config = dict(
    rope_fraction=1.0,
    init='normal',
    learning_rate=0.00187,
    schedule='wsd',
    decay_fraction=0.795,
)
MLP neurons of a small language model. Each row is named by its layer, matrix (up: input weights) and neuron, and shows model dimensions 0-95. Each number is 128 + 24 x the weight over its row's rms, rounded and kept within 0 to 255. Numbers have three digits each.
After each neuron's rows, "fires after" lists the tokens most often just before its 100 highest values on Wikipedia text that the model never trained on.

L13.up462:108133117125131129135157136120144106156148128084159140142116138139113174086092145120132146096093114119138115148106143108082125135128126142103132110133100099145136164113122118091129152126141118107165112146174089151116107170091134142101119168115141122187065120160158136128141113130074117102
fires after: "pro", "Ex", "Con", "ex", "Pro", "cas"

L12.up318:100128142125155123182104110122122119135117130125116171163108156098115094120131135100110153082153159110143123167060159133112141150128116135133115142101143137116134138161140093126170161112116106163131132144109118150084159167122189131162133118154134122112128137138098117109143120120127178136
fires after: ". ", "\n\n", "==", "- "

L7.up255:124112153148120170119118129144092121139123170145137099140121138101138099117133113136099150089101141176165172126099178144176128066124112136110131116144175155076120121133156125122153160150170166124154161126130111107150116135123134133100093094145126129151152113134106110110104138129140144104
fires after: "15", "in ", "th ", "12", "1", "In "

L13.up10:103121165179169162120116120154149133155127170147124162119103160145154094083138136150140127105099130137139148119112166119087100090121126123076114094136196172077112144120114130101134101133139114136141108176126095140126105124097174138128139115129127119165130123133115145152144115126149147143
fires after: "–", "-", "to "

L15.up754:121201141152180096124091130135110123127159137078146124172108144146093106167124103118121155112132106141145163126146130119115137111112131106170107177113166133112167088132110171101115132140103158132149135131134098134104110138090127176079108129107129096127126119103154165089160115109132124081
fires after: "F", "L", "Be", "R", "f", "A"

L12.up314:116107138107126172111098122141155145121112155142136150108094128128138152144136135168096139105102169173073152131154133131089137143112137108135092111111188117110152093110134153126110100140140073095110081147133091152118119134146143153140108082140104125131126157098165145137196099166133116100
fires after: ", ", "S"

L13.up353:129156124125116130145112111149120116139143155133094128127122169119123163101086125157117151142132092113131182108168135134120108111103135131136064144159195088101147110179095129110162153136120090140141111137194152119111134129096146155121146148131104163148114096171108146093196069123111109139
fires after: "and ", "O", "D", "In", "d"

L13.up729:126115169130153134126108139118145104129098138156149115109089089193128147158105137161126143084089170124066128128101139135127154109141134096096096149129160140123153140101136135108091168140174085117096138175127116131141147164128122126101109158121148091146102147136114152149165106132144143077
fires after: ", ", "in ", "of ", "Nor", "Pakist"

L12.up762:109114113106161138139143121147147142129104156131129131128133084161086131137109111143067116138118162151123142125125114155138106155121127123137105130126141161121154115140093092114141138090133051155125107167154093140148160170142131118137119111152156134113096163114114114105195125165138141109
fires after: "and ", ", "

L9.up317:099186173151126107153119130115118100121106115142129070172141137144136150101110132149154114113091118119121118126140130115130138142096149140104107134143126128101142074140122117087172172110157080108173117135133117137129121134114144121137163166094119090153108126140137123134120088152135088126
fires after: "the ", "The ", "high", "A", "under"

L7.up429:124140123166154076116125110108144133106140152134147132119094153096088103132134126106129100152112118139162141106139155122142142135121139122119127105096158180130134128101140143115152128121132106133167123155128085152161152118081119137092141118140108104095144103135146146094132122111127145104
fires after: "w", "F", "S", "W", "L", "f"

L6.up164:100151168136109144143107127109066101156110154157133133148121124110153139108128105172084108127108133121099135115101143149155140147101106130121111133133119120062123110140091151101159109108153152181178108103151123071130121174133127152079108120135139078118150138132130138134107110122085120116
fires after: "\n", "\n\n", "| ", "made "

L19.up141:127139123128087145158155094115115129130125116135139097172123136081117149149129131141157140156121128142116159173146152119137138135141103162121101117162141133113163117122155154091172146097115121122111067095140124131153091119122152137149171106127150159102131108147085103150169101104091114088
fires after: "| ", "the ", "born ", "(", ", "

L18.up696:097136115164153101171115109122135094138149120165137139183079166117156135128118144152102104097122156122060125130139160112109165108117101116098096101102152161105174129147129139141108126122139131109174124138119121098075126152128177164149140110120133125142098123129120137124106086093134149175
fires after: "\n\n"

L2.up451:097138156099120116189133133156130080129156121114117077170118164108094193110089136151120118079110141133137118133117145131143161146131180111132084125118130160112131146150118122126108117142117137105124107123167073155135121136109138136169132149147133143109124131182126145130130119165076147121
fires after: "\n", "% ", "- ", "employ", "| "

L11.up715:149117115126143103126100121147100117112135114147125153188123104147087175142154118163128149124109098125129139185089131094130143139142125098134125146109188142138136134135120143139109134138150096144133119136143111101100099158132125176135110122123100074112109081133136119085132129149128123121
fires after: "200", "201", "199", "202", "198", "197"

L13.up433:123142141177119127132127102150155150136125153141102116131123128128151152102127121142091163140078117140139144193106146143143145130105108115110132118127208119082117131112140126084148142131108125121120130146135108122135092152149122157112096118126123099143131125160093075090145150137099179144
fires after: "in ", "the ", "(", "In "

L11.up766:126135135150130118142133133128171124129130105128169149163124135096131159105118131139123118137112103133082128129103150161118168159118129128105068102143126097115110053164111113119106121124155103140167106125150130124146116145122125159114119106099121107112117141116122149127143106108124120071
fires after: "\n\n", "ett ", "\n", "| ", "==", "N"

L20.up219:122130104140140113183114141183169142127093139128116143159098127122149143144112115160144114138094163116118104192101165139122136126110110110108092125125122155109125088142116139121127121128130096119151083150123112158118159174139118153145132124168120099152128134124096119138144119105134062115
fires after: "\n\n", "\n"

L9.up288:087104141130173117155133121181132101122118177126197142110120135133146115132121105167108133112122124102119121148121135155134134111099160134109120143136138154103114129152102121115108138116140074136133148121166096107145081131135144105094127136161125127128116151155116122123158125109183098106
fires after: "in", "Al", "1", "un", "al", "An"

L13.up45:089120140127121128177095095137084117131099127135113141187125121130087135153151090141116112100125134135116105157121178121135118133097185122136145113141127105143132166179155127135176126130139127099184158142128121126139106155140164145139128103142141133132099113214153150108125107124124123104
fires after: "| ", "(", "- ", "0 ", "1 ", ", "

L19.up744:124128109136162168156111141153126078118142082157139097153069096142118118121129154152177100117109092116131149156128137105115107119139107088143103105075107145142113159124130159134143136150153153134169111150170127100161115115156111147153099084137094112157141135149146150128145058126132101100
fires after: "′", "#", "–", "DF ", ":"

L13.up645:124151135148089099087084127127148142149127111130139134174108127116102139114156108149156173125074143155103181132145129113095120097125133101113109138168168117079125128181131130085136136087142120098167122134122155147130116184119129115125113141158127119152158156124131161115152101133132085125
fires after: "B", "M", "D", "T", "con", "In"

L9.up422:112146135102117103161128137135110089128145147143117171146142155127142124095138099092153177133119103137147130119133155111146108133124166155051100128129131100131147118137115111129157083136114143098176121141177103114120122152070125144183134128125138138159096082149100146082122130116111114065
fires after: " ", "Democratic ", "0 "

L7.up54:081146093122141132150130127147149128122137101118164109151149120117132132176099120113110144130111141193135148127099172161079151146098144168114146177130123123095106067139124110105138137102140124139135106113127159086124104167118135137132106160137126087131116168128130140105147118126140105120
fires after: "the ", "P", "a ", "p", "C", "br"

L19.up424:102143118094143117150092130149170116072134158130160109133107142095093122128106147135140107147113166139129104115131142135161113123143120165128142096158144121109150149147093180133185119122132139133126093122128101142105139172129134193105130104128102121138108142083098164122150097119154138128
fires after: "on ", "| ", "On ", ". "

L11.up335:130125174125135101134095105123132151106148127131139147169113152098099126137117159100159108089134134164123111114120157129125157101142108139121124141130117058116174124178152128143095127142162117148167132145167156104140130142116109181105103122142079120152119095120129106143132092141157135079
fires after: "| ", "\n\n", "=== ", "Pl"

L9.up743:141104093136151079132105124128133124098121156101155165112125136150142136141074168123093123126099186158153146125139148109111150110148134131140102156073121120083172098121116163108164147133143140085118115130132116125125095139126157146089114142157153128087152070113109157096160104104079093146
fires after: "B", "H", "K", "L", "h"

L15.up165:112091117145151100148116146158142070126155131137125095157107141151127120165122135128090175123116161115159130148128149117105139100110154086141145131147148117123114116146117149117126143142113165110186146159172079135119128157123142132097140124156085098095056125119074135121138095090151165140
fires after: "\n", "Total ", "0 ", "(", "|---|---|---|---", "1 "

L18.up567:127133122103160100186123146118065115127122153102114105141115135128115136126115096112124157107129143150106146152127123144157138128093125091138182119142160171110123094118133152161153188094122115129124167166117117125140128146141116106105157121172160123129108145141101170119134115099113137105
fires after: "the ", "in ", "of ", "Z", "across "

L11.up479:140117125137133137182109125118140101143122112137177164134100139138120118138131139151075123155100189117113118112140156142148102117142132135136109136156164134099106111109137123143136162153149143097152149177156086092108122097125145107096130132162140129152112103115112140122137095102138074157
fires after: "as ", "\n", ":", "|---|---|---|---"

L12.up209:118132113113146135145114150163158113117148134131149144147124143123094116140098157121157118060105089143097131124104124131132094116129131139129090102088128152110163143157136134181147138132145075151125138124147090133114091156097120153128127114121069106151108130175118178087166069124104122140
fires after: "(", ".", "ft ", "202", "1"

L13.up538:100140145164109141128120152180125091115113140130157090150113111132114124129133131166099149148089169163118121148128121150118125117128119109140115145160195166113117107132127142087152151163109124148117109155137108127121076171103102166117142151092088114118113142098083160109155078124157164173
fires after: "In ", "in ", "Car", "the ", "Mah", "O"

L12.up131:098133124127150112183135092102121092130116183116135119155126112125136153158093076119107165094122138190138137156110125143158120126103119142111139129176117119082124141144148121091119150118147162171109099117109113162127111127097117135144154179136092140167110152114110168109143094101101120141
fires after: "==", "== ", "and ", "rac", "Cri"

L12.up565:107158101121153132132103134134144143119134135105149174149122122075118106126127109079143114161134170142161172099157176100092131131130117138102145137108134116117111114134141103123110126153103126150178134146129122099081150137123153163100166117103153128112120101126139122133119111161112139130
fires after: "Pl", "pl", "s", "pr", "l", "r"

L19.up523:096155108113174118158099111153142116145162110113083090132089130091149174131122175114126128110136136136067105132134152101110152161163099122104077110140117153129125113161122158139126119125115135121148095169100100126149124142141122118123114168161138113143141132166119132132127128144099144155
fires after: "\n\n", "\n"

L11.up88:075168078141122135140100121117108144123130148153128135108100114131113137102151149116113106126119150104116173093150176116124130133102130126114106122146138119111144134151158118081146105142171063101160104146143113134137102113119132153129140087117144112160112115145151136131167106139137115150
fires after: "\n", ". ", "in"

L15.up735:128136101101159091143122130102163069105162156135170144162116119136140143114117093151145146106140126119137170150113132168118124141092130099131109130180101160136104134156103144103122130097129118114141134123142148098137107143146153171078139143094145107127122118186163162140137144120083095134
fires after: "\n\n", "\n", ". "

L15.up568:088164107106143173109117125140169116107141159124112101117082139070144111130127110087128161138113146127132117151134197153125114148122126127114150127082127143117126121137164131080133166108105150135161088101174120110099123149110145164110142096134144101160123135158123148156151081098107106133
fires after: "S", "P", "T", "p", "r", "s"

L6.up744:125133152102109115130127122115167100136132140161140154125130174143123156122114098170128115132087138117125149132147133099149104107088105143163112128143163154134162099151110179079144167117116130149162092095126131100130113149104171160112106171140108125113162142117123185109125140118126139097
fires after: "D", "F", "In", "T", "E", "=="

L12.up399:135121103148183087107117132212115136120104109145166170126107136102103158103133069143106156118133134128139140201125133159134104122106108138085129120119182092141104121117089138093139166138128118124152107160127145120119097116141107117129192140177118137145130108155142142103156125131127167112
fires after: "| ", "197", "200", "199", "201", "198"

L9.up586:076122115166111143155121126181119133149141138122125154132110138110104114093091094161140148110120121162093145144125125084134122101108178129106122136087130169081163131138124173129163136164118116132152111142115156129132102166099170173138119147134119124142138116135118160108140118069157131108
fires after: "can ", "to ", "as ", "E", "Be", "should "

L20.up295:135141126167125116141135150099145130157142125147139126158095122129079192113170138162157111127110179158133135151114146101131141105091150070131128093141144122108078162135117116135121118147116118113171128150098119109123127147108172139114159091134096141153126118128109140113120096079137107139
fires after: "\n\n", ". ", " ", "of ", "–"

L7.up712:135145156141145102138120110165123103092166121122124088155131115122121111185142133169100107114106165119106115142103123136124123131098156116093112119130130108112169108138100136110168085110142158124123154154145111114140102108125125122155128111113101081101115136138121145119159080106130169176
fires after: ","

L6.up195:111170081102132108128141140165100115098128173109159188142109163114148127151131134148104103120126145149135111132158120131110120135086136078099111140089153128120127153163114158112164116149111136169111105162139088169107121146101124148150139163119111113152110086140135143142100123085100149141
fires after: "Plat", "re", "to ", "Lab", "ip", "co"

L13.up261:122162137123140132151072106093160143126125169123136081141112181125164147136088144107136126124081153130124147109133152124102125115094155099063122145131121121117158128178122115121149156123145145150137078132167078127133172151128109181128162139125154118136095136146144115080127093112132144143
fires after: ".", "P", "/", "H", "ack"

L11.up533:095126140136153182139119131111132075123124134146133123138113152130135174140117122104122120129151163157117133127068137139155111125132126125113111128154107146084177147141132167062128158132140122151147124114128134119102109134138145167060126135109112070142111125111095154133133146136106091135
fires after: "on ", "On ", "born ", ": "

L12.up527:151110147130144150145147168128168097143156117105126115134049122104107110157108122163159151107152173137153097154119137125111119164113097099135137127164125103139115133174120120138131147141125117142144099168151139116142163143118132160107125143089099096114085102137104123101127060129098105143
fires after: "es", ":", "s", "′", "en", "Rus"

L9.up49:136136094147113075169103131143113085061168133125121084119142133103107136171126117135078100122149126118101139120108159154104120119077151117109108131125131112106140096125092137139111075116103130117139153139152089112120089129126141123154137160109110127116123163167111128122164116085152131150
fires after: ",", "par"

L13.up506:119122119117116107133103147156108137115115137110155086148097160101136092144111153178121140101117130125109120135074146150143144126132118151128132153126197099134136150152128107063105103119133108087148091140143108119129152167134115117102168139129100122106118131154165127107157116090133109107
fires after: ". ", "\n\n", "\"", "tion"

L18.up398:141069130152145088166136148119107114112144094137136146098110123117142177079149122112087151139132133151091144120155148123109089110147136131142133154146095109101146104132088118127138135116131121116115105129126063163197131164100100120075142123144093147178093127109153088128140109084127139124
fires after: "|", ")", "tion"

L13.up252:113184138152117118123118135143134149148151136119111164150117113137102121112116116165134121067125095133128196088104124114125146108114108114107119165115155165125152056155134154103124108113125138120136112129116147130129097153062149175119127120107127098119148116149143131109173136107164166093
fires after: "U", "New ", "B", "A", "L", "the "

L7.up250:117138152145170091128108172131130118103118111148124131150108148166138148095145119129129151143082148110105149139163144152102114145093150146112119127114149160109128056122119133106112186104135151118095132165106149121130105145098148123142144145125132165120112147096121143121130091104135157163
fires after: "the ", "U", "each ", "il", "The "

L13.up321:085130175146108149175098136111105085127159125142139087111145129106085175161123094162087105129124167117113121128161160146121122128125118132164086140104139110103110094111152151119162139082156125100163138149192100105144140117148132116120135094121155096129150153145133180100157115158117129108
fires after: "| ", "\n", "- ", " ", ":", "("

L7.up606:086165114132102148146101129114112137112198154153116115147143134110096134120134151067120102122121155158123149127100162113137114120093140084139169120107117117143157159114102134085143114123100100178140092117128127179120136143093146161155159110127089109117112119139119149151148124097144091123
fires after: "\n", "Award ", "test", "indic"

L11.up506:120133143178151114131124112123174093132128161129159134127123124152122121155127142158140172155118131170150157178096151134162127107132125141100144123108169120086120129136113163140104166104095109110123124143164130122117128139138106148147113118080128075117139139114132175067141143135103093099
fires after: "199", "201", "| ", "200", "196", "198"

L6.up123:122151151123120109126107143160139101134142117100149154124090140124113145110156139167149172092087111148156128128138127135144130105138119081106135164116171122110134095142094173090102159138080104098102149131129080119096086135127172149115104165132107090189155114148136141126108152137103110116
fires after: "con", "in", "Con", "Reg", "Ch", "Institute "

L7.up340:106140111147178159143119146127139114121152116110118142160091166139113142113068151121160104131121095130155114123113118130163091090119149101135112124128139076163123160127127137140149128117120129120190142147155103136142152123126112154138149152125123123135143095146123111127200092145091104149
fires after: ".", "% "

L12.up199:149107179111154143132113093105101081118093152091157164131126123079132103103123136151102151116126137126114160143110178144127121146125131133092101122139098152108130123148110130081141157142138132137122092140141123120132173153157119125093113165148105104172117161160106147128114091103122136119
fires after: "==", "== ", "rec", "comm"

L6.up443:139140116120159137121132122158081133146192139148144176155095172107127134131119085137117174115082155126148175158091122127137114103163085120097126137129162126133109144144135149127099146157117085125156126112126135186087139135138103143122126122107125101128147089117134162144107119131114198066
fires after: "200", "197", "198", "193", "190"

L2.up515:135120154143104080118146126149115104143140188146132127135126134105149162102111130134131121136099123141137141166116175106111163143141136113140122117163187125137130174121141149143114135086166130142141116115172109117128118106104157131159148114124122142153147117110113131092137121160163110091
fires after: "in ", "(", ", ", "–", ". ", "In "

L7.up206:129132135157108113132120107141132132111137170112148160161135200110060150110140114160172092115097126171116188193135140125143108119122144086108152136164141132140141137141089148136117111113143131147148119136159115127116113171110135139123133072102118092139110076109148128154138100106137131117
fires after: "202", "197", "201", "196", "199", "198"

L11.up663:081147103109126111149090138138116101117128155086148138177152134096117150142127126113077121123104166131121103163105131105102138119099142137121130114097121144125184106190162149093154101096132127159154112100162118109150145130065177105133140075087124156118128144150114167133123113113163154145
fires after: "/ ", "C", "1 ", "(", "| ", "2 "

L9.up608:103105143127128131132094192134142112115143120124162095182098107118096175136125140196159096139114168122096140134104123134132128167103136128127155119133122087077114082112124115116132133138148095123168110125192119091151158149145115142113137149083104103088157110094131137130116117151129134145
fires after: ", ", "\n", "every", "\"", ". ", "N"

L15.up431:064155156121138146135150133150118093110184132101126124182107117102129093143153097122125167134120100137075104163087136104088135115127123100081138113139125126126132134174127109085153148126128102108112111114191110136126102146092135185135151116156115121166106121205114131111127081133116109131
fires after: "con", "Con", "ex", "tran", "Ex", "(#"

L6.up254:126136152124175162131113130136161144107133172099142102105136138084144158103084111122098104135079131149108124176119168173108122147127163141105108151112135151082148084114110105091135125139155136096181125108151103124104099154112161123130151123106119160098103119135125121121126125120121113164
fires after: "Th", "H", "K", "P"

L11.up372:119114191109123112111095126161114110152127133118152109131113157081098116107069154124088151124122163173119120181110149126114144154107132178118130164113114123065138143120096132132175114140146084109112089152134064102095151141124128164143147161155109138135151151165123111144140134114171098073
fires after: "=", "is "

L2.up242:116134152093131111157137130129124124126152138124125118142127132105137168128126109123120124091117113141139126105079160141126100115117110122142104142088122150137212138163103163097109134123089131113111083106178097166148089127085164156139138087113092153134087117157099151127181121148095146125
fires after: "| ", "W", "E"

L13.up190:115126148095098134150094148161104134129147125120159146175116152153162145148102146195161111149136149138102136119106134152094146121090115163118104157120132083114167116134112136110150122076125093103180108122102118151102104156132123165128108098163123107164153130193083169097126127089125128147
fires after: "\n\n", "Label", "; ", "| "

L19.up449:145095105162137137137151141140145119126143120097124148119087151133150146144142145118122123090133108132088112122102155110084117081111124145155157166104149152110121065163102132112140116092143098142111112141132115159148136119122082170062112149152103146170100130125155103143141116112108117139
fires after: "|", ")", "."

L12.up423:126126095131139109140133162149104092114127139155136137142106139107108117116134119195116169095112177103109122109106137162093102154076131133074155127131164167114126110096102113115129144116090117119174096140156113157109155116133124156136138139130114118169130091176105168123172081117184100091
fires after: "of ", "among ", "were ", "the ", "than ", ","

L2.up701:122115151133112134154123195162098054127138122108156155190126123134086145121124108127105111093090147144097127116156160133128125141109168146110086133124122148129149158119120126092154106158115094099112116150114106168142100101102141128137147166158125139146093154152109161120115143116076136110
fires after: "\n", ") ", " "

L6.up751:140141145115153139137099118105133109116148126123111154103127145138109149107101148112140075109084144162146127149087190108123113095120156145094110103109111116113162077140116162149157143111154121112167137154116142124130131167108165103155149129153150114114099131110144154095162089122122115126
fires after: "H", "h", "Sh", "W", "Bl"

L12.up231:142183114104133127171108142130151092108128154090118107120103139136076190100106136121112130125168092124130147151140132113142161144149134144150137129144151164146130154151117174117139146158141123148149097125167116100113146166109132140126105104156105109115151118153118117137166106097094112133
fires after: "\n", "\n\n", ", "

L13.up766:127132136133136096134114138147096128130122140086148106178127119106119172082143104133134094098129098085128126127103160125126154127124125136108152133130185161117181097155162142119121180080150119132123124164122149142143129149136081162127119122153146100141147128149120165172139147121128140116
fires after: "the ", "The "

L6.up767:085179115141140103147130146141127109126128135130132139145140103137130114166109132090097118118103151113174105148114172092087127116115088125091146117114139109121143146203142145104154147110103139116146119127165094126125130119114149153102133142146144109106164140167132133132113115126167089104
fires after: "C", "c", "S", "1", "s", "ass"

L11.up432:131118116125112108117088128110128087134135133111159160154090128082137178163079132130105110092106163140144120185147127137120151123125122125122113139120105098120143143155133213095147138124106119116133098122110080113124144175132151132110188099100088092116132131172123140117142103143150170131
fires after: "\n", "- ", "the ", "ending ", "Best ", "formal "

L15.up90:130114131136154134138108158149122145139139116130165124147137152133098143128135123137091141121094133171086164188126153137117114135118124137109118136128184146118156124156142139125178174080101124133135128146150150160117095127117107138124107140131143132147124131116134173065122053104125148112
fires after: "the ", "197", "| ", "199", "196"

L6.up36:112174123147136077149106170105118138137124161152112148135119132133115149127156131149120103152063132153113146161114116194127092086127151126112128140134146136103157093155128128117147147142100098079179158108125125101082105143164117184122136119143101126158110117151139130153192092151116125140
fires after: "M", "R", "N", "All", "m", "in"

L7.up232:091132094160137173139105195097148081143123112091158095133070129120087154111111153122146105124095150141123128118089123105131161153105147132136138128178106150132137106122149135134126151124131133166109130135151154116148134196125146117149119159122103100103134139115115134100135110122142144153
fires after: "the ", "in ", "The ", "of ", "See "

L12.up588:115126175153176166098115182121103126131131115116101118131109107143105180111131111160128096135134118153130163209118156123112176128118169117124120133163160135095145119113134161133155167063103127126124110151139134149170111174120099166142135142093097080117107152124120143118143105117139159131
fires after: "the "

L6.up215:140123098111156126139112160138114116142147179104089157152110125148120161107079120133146147115088116127131144124122110165147123073105128114130140115187155097100126114154118117135137152108119122112148131168209113116139129144143108125134112145134094130155098112137122162142159117153146168123
fires after: "."

L12.up713:131115164132116168126132110160122134146146140140121093124118132099140158132129125141135129130086157142135154156109184142121129150108100133113122114134186146069128146119166146167151132115159109131166114156136114135117125165117151162101101085137130110175138102120152120131125124143085156138
fires after: "(", "in ", ", ", "Empire ", "October "

L18.up607:119123156140124121155119112153145136124151116117143116144099127116116134129109155123132156119123122140106158149135133189137092149128110123112113135110143142124144102126123144120118130100109117116156083124132083131078077177151130137140162134166112121138102151184117165096175110135145164157
fires after: "\n", "| ", "9"

L16.up366:076123162121136116132108129170106129111143132097141103111096187107115145130108153181143102100130156151117146174145185092126141100123144157112119148145128128139181119155111122142177095114129094064140140108201089142111116115118114185123134149126137104131130129168102131091134102162104078081
fires after: ") ", "/ ", "°", "=", "\n", "3"

L6.up475:138130117129128135130116142178137098137123129086130143137123116091091129123112133165111111111088088115113163131140123138129112140129106091118124152138120112146122115150065123118100191158147121127173118112157141075136135138105131121076104140158119157151119132188148106149131087102124104156
fires after: "in", "un", "In", "Al"

L16.up131:078158118162159111128138119157106140136147128112125083147088157115133152147112136128075153118127109160099112187098125141122139146105113096106090123125163173152147177145088165118154115095128112149169091130137135142109070141132126176129156109103109134137124178132099165112146148126136107115
fires after: "\n", ", ", "act", " ", "e "

L11.up502:119194170110123120135102149106151138114146130121132148103120142120092147127120110117117091099118140135120125148145135157123160137084117096125084143131139154151141136161127129143161141143100162111100123145178144121088117134138152156088112106136125152145122105184100117143140133089147118104
fires after: "=", "\n\n", "is ", "was ", "- "

L9.up546:112147140164156097130118141124107113118131150102157143144105150118140174116147136142140094093123069121148149104085135169136121096126128087127172121092199150131121077122118146117127187104099148138160107173144138134182111134143145108099108098147115089129117135115165148124123141118106133142
fires after: "the ", "The "

L6.up597:113111095161148145154132183118130155103106111171122108133078122140090129130097149139096135120103149126129138141111135108144119127106114135103082097170117086114151113122104124153151129067135093174149142128172117104116137145149154133100106118136107130132129147139127129125156118113127116184
fires after: ", ", "was ", "'", "were ", "every"

L18.up433:075115133182121143146068160097127130091116123150116100131086105127129136120151129125156111087096179129132127114127112126142158126106135150073134140157161173121122118115132139096125164119124130109142099171102136115110095164159152172123141119114150129133085110138096154121147095134133135125
fires after: "the ", "The ", "non", "his ", "s "

L9.up615:141125097135211088144141124158138123146114206126145128113135173112119121097094140180079108122143092133123169148099141178143114116149094137151138104183127121129126144171114138121160128099133104150142102145131108147150094140148121119139149143133133131108134108165127135151166102141133122114
fires after: ".", ",", ". "

L15.up406:100116147133088146132122156171126110129138147120124123131134128136143118115118108129119093151105157132132124156110184083133122087095139141158127133119122100101135106167127113112136109124106153134166101125196098088158113124109117127154101143127145108155104147184134128097186086101140144138
fires after: "′", "C", "P", "−", "(", "N"

L16.up527:133132100119144130110116165138117133126129151126115102141092142158096129102128134172115160113082176111137147134116135151079114105126128140134145109163128180087136115110133137151150157109127174088126136169131107112120129121111132160077157127161117109155101164130099133132139082091132116124
fires after: "-", "of ", "K", "ä", "au", "–"

L12.up636:113118173133148146152127124157105135147146121135134127127123136145126151156121109136124155088099175169146162170139187114056120124072099142082128117114174138069114143099147143154124143122154123102170112173096126096152098155085112163129128097110146105132127094164137119111141109138127133099
fires after: "(", "born ", "in ", "15", ", ", "In "

L15.up721:116092168144134100155104147153145130109112110141118139144097146104098107119120118135092129095079130113130119149110169142133106126084105126080123118106108093111142076152118155036108139133127117137147108125185132122142135108122151097137121140124139119163138140136123117083176101111120109105
fires after: "A", "N", "S", "C", "In", "recep"

L6.up486:125103140183100138137139133118161126139139153131125144150122176097075112105136133169141132115104102145148108143125135130179128082124114094155134142124169134120142127153052161102138153125123106136153142125135104082122145127117127144076146131123134105172088068124126118107149122085126154148
fires after: "In", "con", "in", "O"